MLP neurons of a small language model. Each row is named by its layer, matrix (down: output weights) and neuron, and shows model dimensions 144-239. Each number is 50 + 12 x the weight over its row's rms, rounded and kept within 0 to 99.
A block is one neuron, or neurons of one layer that tend to fire together. Before each block is what it responds to, as a language model described it from the Wikipedia text at the highest values.

The first digits or blank cell of numeric values in wiki tables, especially summary rows like Total length, Valid votes, Career totals; weakly, paragraph-initial words.
L10.down199:58 45 19 43 46 58 60 46 63 75 35 47 52 44 35 61 79 57 66 74 44 49 40 43 49 68 49 56 48 42 47 48 68 49 52 57 33 48 53 38 35 64 36 28 41 31 47 48 55 70 55 60 54 48 43 58 45 48 31 50 43 55 56 34 70 44 58 38 55 52 43 35 48 56 39 17 46 50 42 69 30 44 37 65 51 27 54 46 55 61 55 44 60 54 37 72

Opening quotation marks and similar delimiters that begin a title, quote, or name, e.g. "The Great Train Chase", said, "Mr.; also ( and headings.
L15.down380:51 59 41 33 70 34 34 40 44 26 43 37 43 49 58 47 39 67 49 54 70 55 27 46 55 70 40 63 46 51 69 40 60 62 53 61 28 40 36 79 75 53 63 44 56 84 62 49 27 51 52 68 49 47 58 53 43 63 50 33 59 49 46 70 31 52 58 49 08 46 58 44 56 56 64 63 50 60 49 48 46 61 38 41 56 51 53 39 51 57 51 48 62 50 45 45
L15.down749:46 56 32 28 55 45 46 50 36 61 55 51 42 46 43 42 38 56 58 59 49 37 46 46 46 75 42 52 47 50 72 41 66 72 49 46 47 50 59 66 58 56 44 55 50 53 62 46 57 54 27 65 45 38 50 48 36 53 55 39 41 61 58 52 50 66 59 58 25 52 55 49 74 30 39 47 42 50 38 53 42 70 51 48 48 56 49 24 59 60 49 49 64 43 40 60
L15.down754:36 51 53 30 34 57 50 48 29 63 49 61 40 45 50 55 51 46 37 48 63 58 52 48 47 74 39 39 58 36 84 65 65 54 34 36 35 71 53 78 50 54 61 75 57 37 41 54 59 22 50 43 55 63 52 56 41 55 46 40 61 49 55 61 36 65 38 44 30 59 69 43 70 22 58 54 64 65 56 39 70 51 41 44 28 53 41 36 37 78 45 38 64 71 46 55
L15.down930:72 71 42 46 50 37 53 47 58 68 53 70 47 40 44 47 21 47 42 58 51 49 41 40 31 52 39 63 45 40 81 58 51 61 62 52 45 75 31 52 51 36 46 34 45 52 50 54 54 54 73 38 59 52 51 45 48 38 55 60 63 56 64 40 42 79 39 35 44 54 61 42 50 41 60 46 45 52 44 45 48 66 48 47 60 28 31 53 53 58 53 60 65 52 54 52
L15.down954:57 47 61 40 51 38 51 32 60 48 38 33 69 40 43 35 44 29 51 55 21 43 47 65 59 60 53 80 69 53 69 34 63 59 48 48 81 37 56 71 52 73 80 38 65 46 56 37 47 36 57 38 48 49 50 34 42 36 47 46 54 55 45 42 24 61 44 41 63 34 57 39 51 59 46 41 49 36 32 55 58 78 43 53 45 55 54 30 71 78 39 59 55 30 60 68
L15.down974:55 52 52 50 49 57 41 40 54 32 33 38 36 55 49 33 46 27 61 50 32 62 59 47 51 43 45 58 43 59 41 57 56 49 49 59 44 43 40 65 74 48 70 54 34 41 79 28 63 51 46 38 48 30 47 46 43 43 63 43 44 64 52 56 32 62 24 62 53 57 48 21 52 57 47 42 50 55 51 47 25 37 36 51 51 73 62 51 31 49 54 47 43 49 60 58
L15.down1223:43 39 46 54 30 63 54 60 44 59 38 54 42 40 54 63 50 52 62 43 56 57 62 61 46 54 63 31 51 59 47 71 52 59 61 59 39 52 68 51 55 40 49 55 54 69 54 64 32 49 46 70 50 52 40 58 38 36 45 63 56 50 46 73 50 53 59 51 24 62 52 59 46 40 65 44 55 46 52 60 40 65 45 51 50 44 47 26 45 45 63 46 37 39 44 41
L15.down1479:31 57 59 67 54 45 37 51 58 46 51 48 28 76 68 35 44 62 47 39 61 61 26 66 56 62 57 45 43 53 67 51 74 53 38 55 47 49 60 50 51 45 56 52 63 29 59 39 45 45 46 57 44 62 67 41 52 59 65 33 54 57 61 64 59 94 56 55 30 46 52 44 55 58 53 36 55 78 58 36 49 65 48 39 50 54 57 36 74 43 75 49 52 52 46 87

Tokens that close one unit of text and open the next: sentence-final periods (often before a paragraph break or == heading), row-opening pipes in tables, and list-item dashes.
L15.down240:65 54 56 51 52 47 46 56 47 53 28 49 33 48 56 37 53 59 44 52 44 49 63 52 46 14 49 54 46 41 51 42 68 51 43 60 60 59 69 43 50 44 48 46 47 48 78 57 54 51 41 00 42 46 58 48 60 47 50 43 53 55 55 58 52 50 57 59 93 65 43 45 48 62 69 43 53 56 46 29 59 75 68 46 39 19 44 43 42 57 43 47 48 60 51 50
L15.down296:65 60 42 38 31 52 41 54 51 44 45 70 61 66 62 36 49 55 37 46 56 39 52 38 50 22 36 44 38 51 43 54 60 38 63 57 41 47 66 53 54 61 37 56 59 59 50 52 46 50 33 00 55 37 47 50 56 41 55 49 56 43 60 61 49 59 61 63 99 50 61 51 38 51 62 44 38 67 51 24 49 43 53 42 65 42 40 67 45 55 43 55 59 61 52 51
L15.down309:52 43 63 52 67 68 55 30 52 39 63 57 61 65 54 47 62 52 45 54 62 56 42 47 45 13 35 45 50 53 39 53 60 36 51 48 54 58 69 51 53 49 56 49 46 58 50 55 45 43 58 00 65 56 49 50 52 38 74 48 42 50 60 39 62 50 56 55 99 41 53 47 47 40 51 47 40 63 46 39 29 53 48 46 48 60 69 57 37 28 44 32 65 49 49 56
L15.down582:59 59 39 50 39 44 52 56 44 35 42 48 56 47 60 61 57 48 49 50 51 58 48 52 43 16 54 56 48 54 64 55 50 52 52 51 61 41 53 56 44 57 57 47 41 51 47 50 46 50 43 00 67 45 48 52 60 59 55 44 54 37 49 52 47 58 56 40 99 56 48 54 52 54 40 54 52 45 38 39 40 47 48 45 45 59 48 44 53 50 49 61 61 55 40 46
L15.down764:43 50 54 40 42 41 52 52 55 46 40 52 41 43 45 49 59 55 51 29 50 45 50 59 52 17 66 63 40 48 53 50 43 47 49 33 67 32 53 51 43 38 42 52 72 56 56 43 62 56 46 00 48 36 52 51 67 37 52 64 54 49 62 45 60 58 57 60 99 46 44 54 67 48 52 65 66 41 51 49 52 35 65 55 45 34 43 64 54 56 36 50 61 43 48 61
L15.down787:64 60 59 48 48 41 50 44 48 31 49 54 41 49 28 35 46 53 31 77 41 50 36 46 41 38 62 42 53 41 49 63 48 53 53 53 45 72 63 54 41 50 42 31 33 61 42 21 46 49 28 02 51 64 61 53 43 67 38 65 64 54 64 60 55 51 36 60 97 56 55 42 53 53 48 32 46 68 64 49 43 57 59 61 59 45 33 66 53 48 49 49 59 51 50 45
L15.down833:51 50 60 64 55 53 46 49 52 61 50 55 32 46 56 52 42 41 54 56 52 52 48 48 48 10 47 44 53 41 60 61 55 32 67 55 62 40 75 45 45 51 49 57 64 41 47 40 58 54 46 00 25 40 40 43 54 53 60 55 60 47 55 45 49 57 67 46 99 65 35 49 40 54 48 42 48 56 58 34 51 56 46 57 71 52 50 68 44 44 46 50 51 43 41 49
L15.down848:50 55 46 51 42 56 38 41 52 49 55 39 51 51 52 50 38 52 54 56 61 56 50 49 38 19 46 38 53 66 59 65 46 44 34 43 52 69 60 53 66 51 56 51 51 51 45 51 72 54 50 00 40 59 67 60 47 41 43 42 68 49 41 52 54 54 51 48 99 30 46 52 51 42 57 43 43 52 53 26 42 50 46 35 60 49 34 61 43 61 52 54 59 57 47 60

Suffix pieces that complete a multi-token word, mostly adjective endings like -ical, -al, -ful, -ous, as in geographical, architectural, powerful.
L8.down70:28 55 51 50 73 49 72 38 65 64 30 47 75 78 52 50 50 65 55 36 69 57 71 65 74 63 39 59 59 44 54 56 46 58 39 52 13 56 25 51 57 56 49 09 66 62 31 66 30 53 31 66 68 59 49 66 42 57 54 46 62 49 64 67 51 55 30 51 43 36 45 35 40 40 55 30 65 31 49 27 57 68 38 45 61 30 48 45 52 43 56 44 37 44 50 52
L8.down110:52 33 48 60 57 44 53 41 39 72 65 61 46 42 63 44 69 47 47 38 75 40 44 46 54 71 52 42 41 64 30 49 23 43 57 43 66 62 64 70 12 57 63 60 63 28 53 46 39 37 45 60 60 53 46 54 43 26 23 50 67 65 47 20 55 56 21 77 52 35 42 50 49 61 61 43 62 63 52 31 75 48 57 51 51 59 28 63 47 49 66 18 60 54 53 60
L8.down210:67 59 47 46 22 69 55 37 53 66 48 39 52 62 29 36 37 51 49 50 46 47 47 48 45 85 54 30 69 54 60 47 59 54 45 38 44 46 50 52 62 47 56 54 41 36 48 62 60 52 48 46 56 35 60 55 60 49 69 33 55 50 48 31 55 63 50 33 52 73 38 54 48 37 50 44 50 58 50 54 68 58 62 57 39 39 41 43 48 48 46 49 46 31 43 43
L8.down281:61 58 76 57 34 65 47 71 35 35 71 63 49 50 38 33 63 42 59 41 35 49 71 35 42 54 62 46 39 55 72 60 45 55 66 60 62 57 38 57 55 45 55 40 67 41 39 43 52 33 39 50 56 45 42 53 53 57 68 76 56 55 72 25 32 41 74 75 43 60 49 25 47 62 63 62 64 36 69 55 57 48 57 43 35 54 51 57 52 41 55 61 28 49 37 55
L8.down1020:57 35 55 64 44 48 50 55 39 47 61 52 43 60 51 36 49 29 49 54 36 53 46 64 53 48 48 51 57 67 55 41 52 51 56 29 41 41 39 54 61 71 63 61 52 35 42 63 60 53 50 44 53 35 45 78 38 52 59 30 32 53 46 56 37 45 45 52 58 34 61 83 56 64 60 43 60 47 28 49 64 47 52 74 53 52 33 42 51 38 58 30 45 49 48 73
L8.down1164:44 36 60 23 40 61 59 52 54 57 54 62 42 67 33 64 49 51 39 58 48 64 67 62 49 43 51 65 57 52 37 37 61 42 47 50 49 40 56 57 57 46 55 41 53 75 50 48 45 50 52 92 41 46 44 45 46 51 65 45 50 47 20 64 68 27 31 37 35 44 66 66 47 29 55 50 71 54 39 55 67 52 60 48 42 50 32 31 48 45 53 60 33 44 61 40
L8.down1367:59 61 45 41 50 26 58 46 63 62 74 55 47 43 61 42 54 56 55 58 49 40 31 48 40 50 40 39 64 47 71 47 36 57 71 56 56 31 70 69 46 65 51 55 53 68 51 37 77 56 51 93 42 68 64 46 30 34 58 43 52 33 63 51 38 56 31 63 36 27 42 52 62 38 75 59 35 59 55 48 41 44 45 63 62 68 37 29 61 59 42 47 39 70 24 70
L8.down1376:45 40 33 52 63 41 61 28 49 31 55 44 33 44 44 56 34 53 38 36 39 61 72 39 49 47 58 39 68 68 67 43 59 41 46 27 53 45 75 71 63 50 69 42 39 51 64 33 57 25 37 54 62 57 55 40 56 50 41 51 53 70 66 52 61 49 70 50 61 47 51 26 60 58 42 53 47 52 51 60 44 57 68 45 50 78 32 46 49 63 62 43 56 39 34 55

Fires on wiki heading markers: the closing " =" after a new article's title line (after an infobox), and the opening "==" of section headings after a paragraph.
L8.down61:48 56 53 59 45 70 36 59 43 51 52 36 48 24 53 51 72 57 60 51 27 42 32 26 41 55 51 55 36 54 65 33 38 62 70 37 63 44 58 23 30 54 49 47 39 43 47 35 48 55 64 92 43 46 40 43 49 52 42 53 43 42 30 58 47 37 61 54 20 63 63 46 44 40 49 48 52 47 51 45 56 66 58 44 28 37 51 55 53 43 68 55 13 57 43 69
L8.down363:42 43 43 60 52 33 24 51 59 53 42 48 40 71 17 57 74 62 62 46 39 45 38 63 43 44 39 40 48 44 79 53 56 64 38 38 58 36 50 40 53 44 64 50 53 53 49 47 53 62 37 97 71 51 47 70 34 43 40 42 52 44 73 55 58 77 52 57 41 52 66 45 63 53 38 57 35 51 67 50 54 60 67 59 52 51 60 68 38 45 50 32 45 49 45 40
L8.down374:45 56 59 46 50 28 53 52 46 68 66 52 47 52 71 47 53 36 47 39 51 58 68 52 47 58 39 54 49 49 47 61 34 50 30 36 45 51 44 57 53 33 33 89 67 72 61 52 74 66 72 62 55 33 29 70 34 42 41 64 46 52 57 53 43 44 69 46 43 56 40 72 51 37 50 70 34 51 52 47 49 35 55 50 45 49 50 39 60 45 60 59 60 35 35 68
L8.down529:54 46 47 53 26 52 55 47 42 57 67 36 48 41 40 96 83 54 52 55 47 49 40 13 60 18 56 45 28 68 45 40 34 38 57 46 53 59 54 30 38 57 44 44 64 53 52 38 48 46 33 57 50 58 43 67 35 37 38 66 62 35 58 74 49 45 52 67 43 72 55 44 44 38 35 30 74 44 68 70 53 54 91 77 54 61 50 59 61 55 54 51 38 41 31 46
L8.down869:48 52 55 31 41 28 41 52 53 39 50 58 51 62 73 56 31 65 41 45 49 57 61 23 80 74 55 43 38 69 24 48 52 50 41 55 55 40 52 56 59 46 63 59 40 38 68 60 49 66 38 76 43 50 33 39 38 52 55 27 52 62 54 65 62 51 58 44 23 74 51 55 54 58 49 75 30 75 58 49 69 60 45 48 48 44 52 35 44 50 64 42 27 68 46 58
L8.down1003:48 64 51 49 38 70 49 51 50 59 40 57 41 56 52 48 59 39 59 68 59 57 45 43 38 39 37 30 66 49 58 71 59 51 65 37 49 61 44 31 59 56 36 56 61 44 37 60 60 45 64 59 55 56 42 62 30 39 46 34 60 29 52 63 69 65 62 55 37 72 67 58 70 74 50 49 31 46 42 48 44 43 50 53 38 49 37 53 38 47 42 58 46 55 53 40
L8.down1326:45 55 50 46 50 65 53 39 58 63 67 41 39 37 38 47 50 45 62 49 56 28 67 55 42 53 46 53 50 63 48 26 41 50 51 52 48 33 34 66 53 61 34 38 56 57 36 53 49 65 47 52 30 75 33 61 47 57 49 32 54 55 50 67 57 39 40 80 53 52 85 31 55 48 39 57 53 51 66 59 53 70 71 54 55 55 39 52 51 39 45 54 50 52 33 51
L8.down1352:35 53 49 50 57 39 23 50 54 62 50 53 70 60 49 47 52 52 56 48 65 49 37 36 54 63 63 35 53 45 65 67 53 57 52 59 74 49 44 49 56 45 55 41 43 56 56 37 48 58 46 80 63 51 28 50 40 40 34 43 57 51 50 69 53 50 51 52 34 51 55 60 60 46 45 82 33 68 54 26 49 70 53 26 52 53 55 46 42 60 50 38 45 58 67 66

Blank cells and pipe separators in markdown tables, above all election result rows (informal votes, turnout, registered electors), plus scattered weak prose tokens like and, by, colons.
L8.down156:49 54 44 39 41 42 70 61 56 40 59 52 60 57 56 59 48 41 58 43 33 42 39 48 66 44 61 68 52 55 52 53 58 60 55 58 44 31 47 49 50 27 35 34 43 33 39 41 40 52 44 35 65 34 63 64 63 55 61 42 36 53 48 57 64 50 35 32 69 59 39 61 46 44 57 59 48 34 56 59 36 53 44 33 69 66 44 35 36 41 50 61 45 51 48 54
L8.down256:50 47 42 34 45 40 53 47 60 41 38 52 61 60 67 45 46 35 46 45 39 38 63 61 34 65 65 56 53 67 37 30 46 64 76 43 38 43 57 49 59 37 49 41 57 50 60 82 81 52 25 43 36 37 67 59 67 44 41 33 45 59 49 53 59 56 33 40 45 56 42 56 69 53 60 20 39 66 48 36 42 51 72 45 63 70 45 61 68 67 54 59 53 62 34 21
L8.down291:44 58 46 48 58 62 47 61 45 48 27 53 56 53 60 40 47 46 44 45 45 50 35 34 42 60 57 22 54 35 52 49 58 49 51 47 60 45 67 58 49 50 58 40 60 60 38 45 59 71 50 76 48 32 53 44 50 53 43 53 60 66 42 43 50 40 29 56 44 47 34 67 54 53 64 47 56 64 35 44 40 58 44 33 54 48 70 44 54 50 44 77 46 51 53 45
L8.down359:59 65 60 45 30 42 65 50 60 53 17 50 50 65 27 61 45 66 39 59 42 42 44 47 35 42 59 66 46 36 42 61 62 57 46 58 38 52 38 38 56 44 47 47 61 42 70 46 47 48 44 13 44 44 56 66 65 53 57 67 55 47 59 51 40 69 53 47 99 69 43 76 48 51 58 62 68 29 35 47 68 48 53 48 55 39 55 57 50 40 37 44 60 60 31 54
L8.down1070:70 50 43 21 32 56 36 63 59 53 54 65 36 74 58 56 42 48 46 52 68 57 52 34 44 49 48 19 43 41 60 48 29 46 57 56 54 69 62 50 49 44 41 48 56 54 26 37 22 55 76 32 50 53 43 57 41 23 35 57 61 50 44 47 59 72 45 45 64 46 40 64 29 64 66 43 44 35 40 60 46 60 53 44 65 56 48 55 57 55 36 48 72 53 35 35
L8.down1114:49 40 68 36 38 61 36 59 36 71 74 68 62 34 51 54 41 52 42 68 48 65 49 56 53 65 62 52 44 66 57 59 36 51 34 50 51 42 62 41 41 62 65 53 50 30 57 68 46 56 36 46 73 64 54 56 45 56 21 75 53 56 38 44 57 52 47 34 65 54 67 66 30 38 63 50 50 45 79 47 42 45 33 53 34 61 50 41 42 45 54 38 56 55 56 67
L8.down1463:75 72 43 53 40 43 84 52 59 46 49 46 50 56 49 54 52 62 37 63 41 51 47 53 44 41 54 49 43 36 51 67 65 65 49 52 53 41 72 45 80 26 57 40 32 50 54 45 54 59 32 71 54 51 59 68 67 56 60 55 59 49 38 35 75 45 50 48 45 51 39 44 57 47 53 56 44 41 54 55 36 27 52 41 51 49 43 32 36 52 48 37 62 47 61 61
L8.down1474:41 53 32 46 41 52 54 69 42 37 69 73 50 15 64 49 46 46 66 60 57 30 38 57 42 39 53 65 49 54 73 64 55 40 49 31 48 49 57 42 35 42 45 59 40 51 59 29 55 68 44 58 56 49 24 40 52 51 51 29 48 56 35 65 76 43 62 38 54 44 52 50 45 45 55 47 47 60 42 54 53 47 39 38 57 52 56 48 57 51 48 33 62 50 41 38

The token "in", either as the preposition (in 2004, in the night, In February) or as the in- prefix of longer words (induce, internal, inform).
L10.down868:36 43 45 58 56 48 58 41 13 58 36 61 65 56 64 60 61 33 69 48 27 43 42 65 39 45 55 46 60 28 81 58 62 41 49 47 48 66 46 44 42 56 65 46 38 39 43 61 63 65 68 82 45 56 35 49 49 41 59 40 58 51 34 49 56 48 74 65 32 80 50 51 61 43 48 60 34 52 42 63 62 41 45 36 47 51 37 49 51 42 39 58 56 69 50 36

Fires on words that introduce a name, such as named, called, known as, nicknamed, term, and on sentence-final periods across varied Wikipedia prose.
L10.down119:44 43 42 54 61 63 51 64 42 69 57 53 53 65 43 55 48 58 52 43 40 41 38 53 46 71 44 48 52 49 52 54 43 52 77 56 45 38 37 44 47 56 30 53 55 43 51 56 40 51 35 99 56 41 40 43 42 39 47 34 57 52 51 55 44 57 62 38 00 65 47 56 42 47 55 50 51 50 49 62 55 42 53 37 38 44 55 34 34 56 51 41 45 49 51 54

Nouns naming a field, activity or role, often used as modifiers or table headers, such as engineering, development, music, single, Director.
L15.down338:54 44 38 57 39 34 46 55 37 54 65 53 69 77 52 50 50 39 36 41 68 25 55 44 34 45 70 42 46 53 39 56 57 44 74 42 48 54 50 59 61 38 60 53 47 60 54 56 43 44 37 64 32 45 65 63 54 57 34 31 61 57 66 31 59 59 62 32 35 45 39 45 52 63 52 36 55 35 55 41 45 35 36 75 31 50 34 45 52 51 49 49 38 55 39 62
L15.down366:46 21 70 45 54 22 67 53 46 46 67 59 27 59 34 31 60 44 59 57 50 36 69 63 60 29 54 46 47 47 46 47 57 59 66 55 41 51 62 74 63 32 67 51 32 62 42 44 35 56 31 23 47 48 49 30 55 62 42 24 65 39 49 63 61 65 49 40 83 35 48 27 50 63 59 58 66 54 47 40 45 44 49 42 45 57 48 38 44 53 50 51 19 45 25 51
L15.down464:58 35 58 61 59 47 58 48 66 46 25 44 21 57 62 25 44 82 65 45 43 52 62 60 58 50 39 32 41 51 32 84 58 77 60 37 55 44 52 47 54 47 67 50 45 46 58 52 43 57 61 70 47 60 56 51 55 52 27 60 44 61 48 68 43 51 43 46 30 55 37 53 75 32 23 50 56 58 35 51 61 57 61 57 47 60 21 29 45 42 31 47 41 43 27 53
L15.down631:36 57 42 52 49 61 55 58 52 57 57 67 26 68 37 33 52 55 26 33 26 55 54 57 37 46 34 46 57 40 59 63 47 62 53 57 43 39 40 60 55 46 59 55 45 50 48 78 50 34 45 67 31 71 43 46 10 35 35 55 56 47 50 56 32 43 60 39 43 43 49 55 45 62 65 45 37 45 17 48 69 66 72 35 35 34 35 41 49 40 46 51 41 55 29 67
L15.down1195:48 41 63 51 50 41 52 42 71 49 42 40 51 50 48 39 65 58 52 72 54 52 37 43 63 47 43 65 30 57 50 62 47 47 65 38 68 55 32 62 51 61 48 52 37 59 73 46 63 38 63 38 62 42 66 32 55 55 64 39 42 42 55 44 38 45 57 69 77 29 30 69 74 27 26 57 43 34 52 52 57 36 45 60 71 66 60 64 53 65 38 20 40 50 36 43
L15.down1240:47 57 45 34 47 51 58 34 55 50 52 27 60 33 55 40 65 31 38 68 67 37 44 54 48 43 41 42 44 67 62 60 46 42 35 69 27 51 43 57 55 56 43 26 49 65 46 20 85 42 59 38 30 80 24 42 33 43 46 35 64 43 69 62 55 63 57 38 49 56 64 49 68 41 59 63 44 41 51 54 62 61 46 48 46 56 35 52 38 53 63 53 55 35 69 40
L15.down1306:58 40 42 54 40 62 58 35 34 50 43 63 50 47 46 47 52 60 41 42 49 45 50 63 57 35 48 69 44 45 46 69 59 82 35 52 53 50 62 61 64 48 88 47 25 43 70 59 34 45 48 01 47 46 50 39 50 63 54 54 41 47 45 54 59 58 48 63 91 37 44 45 58 54 68 43 44 63 41 50 29 60 37 51 38 50 49 46 63 58 60 43 63 42 08 59
L15.down1362:47 60 34 52 46 49 51 42 31 67 50 49 32 59 68 38 52 56 55 63 53 49 16 50 40 42 35 64 47 45 51 51 55 49 60 47 51 46 40 35 45 48 76 50 52 52 42 42 43 37 65 57 50 59 29 55 58 46 39 65 79 67 63 26 48 56 51 45 42 49 47 51 45 57 39 47 47 50 37 58 55 78 66 39 68 63 54 49 44 42 70 44 60 34 21 70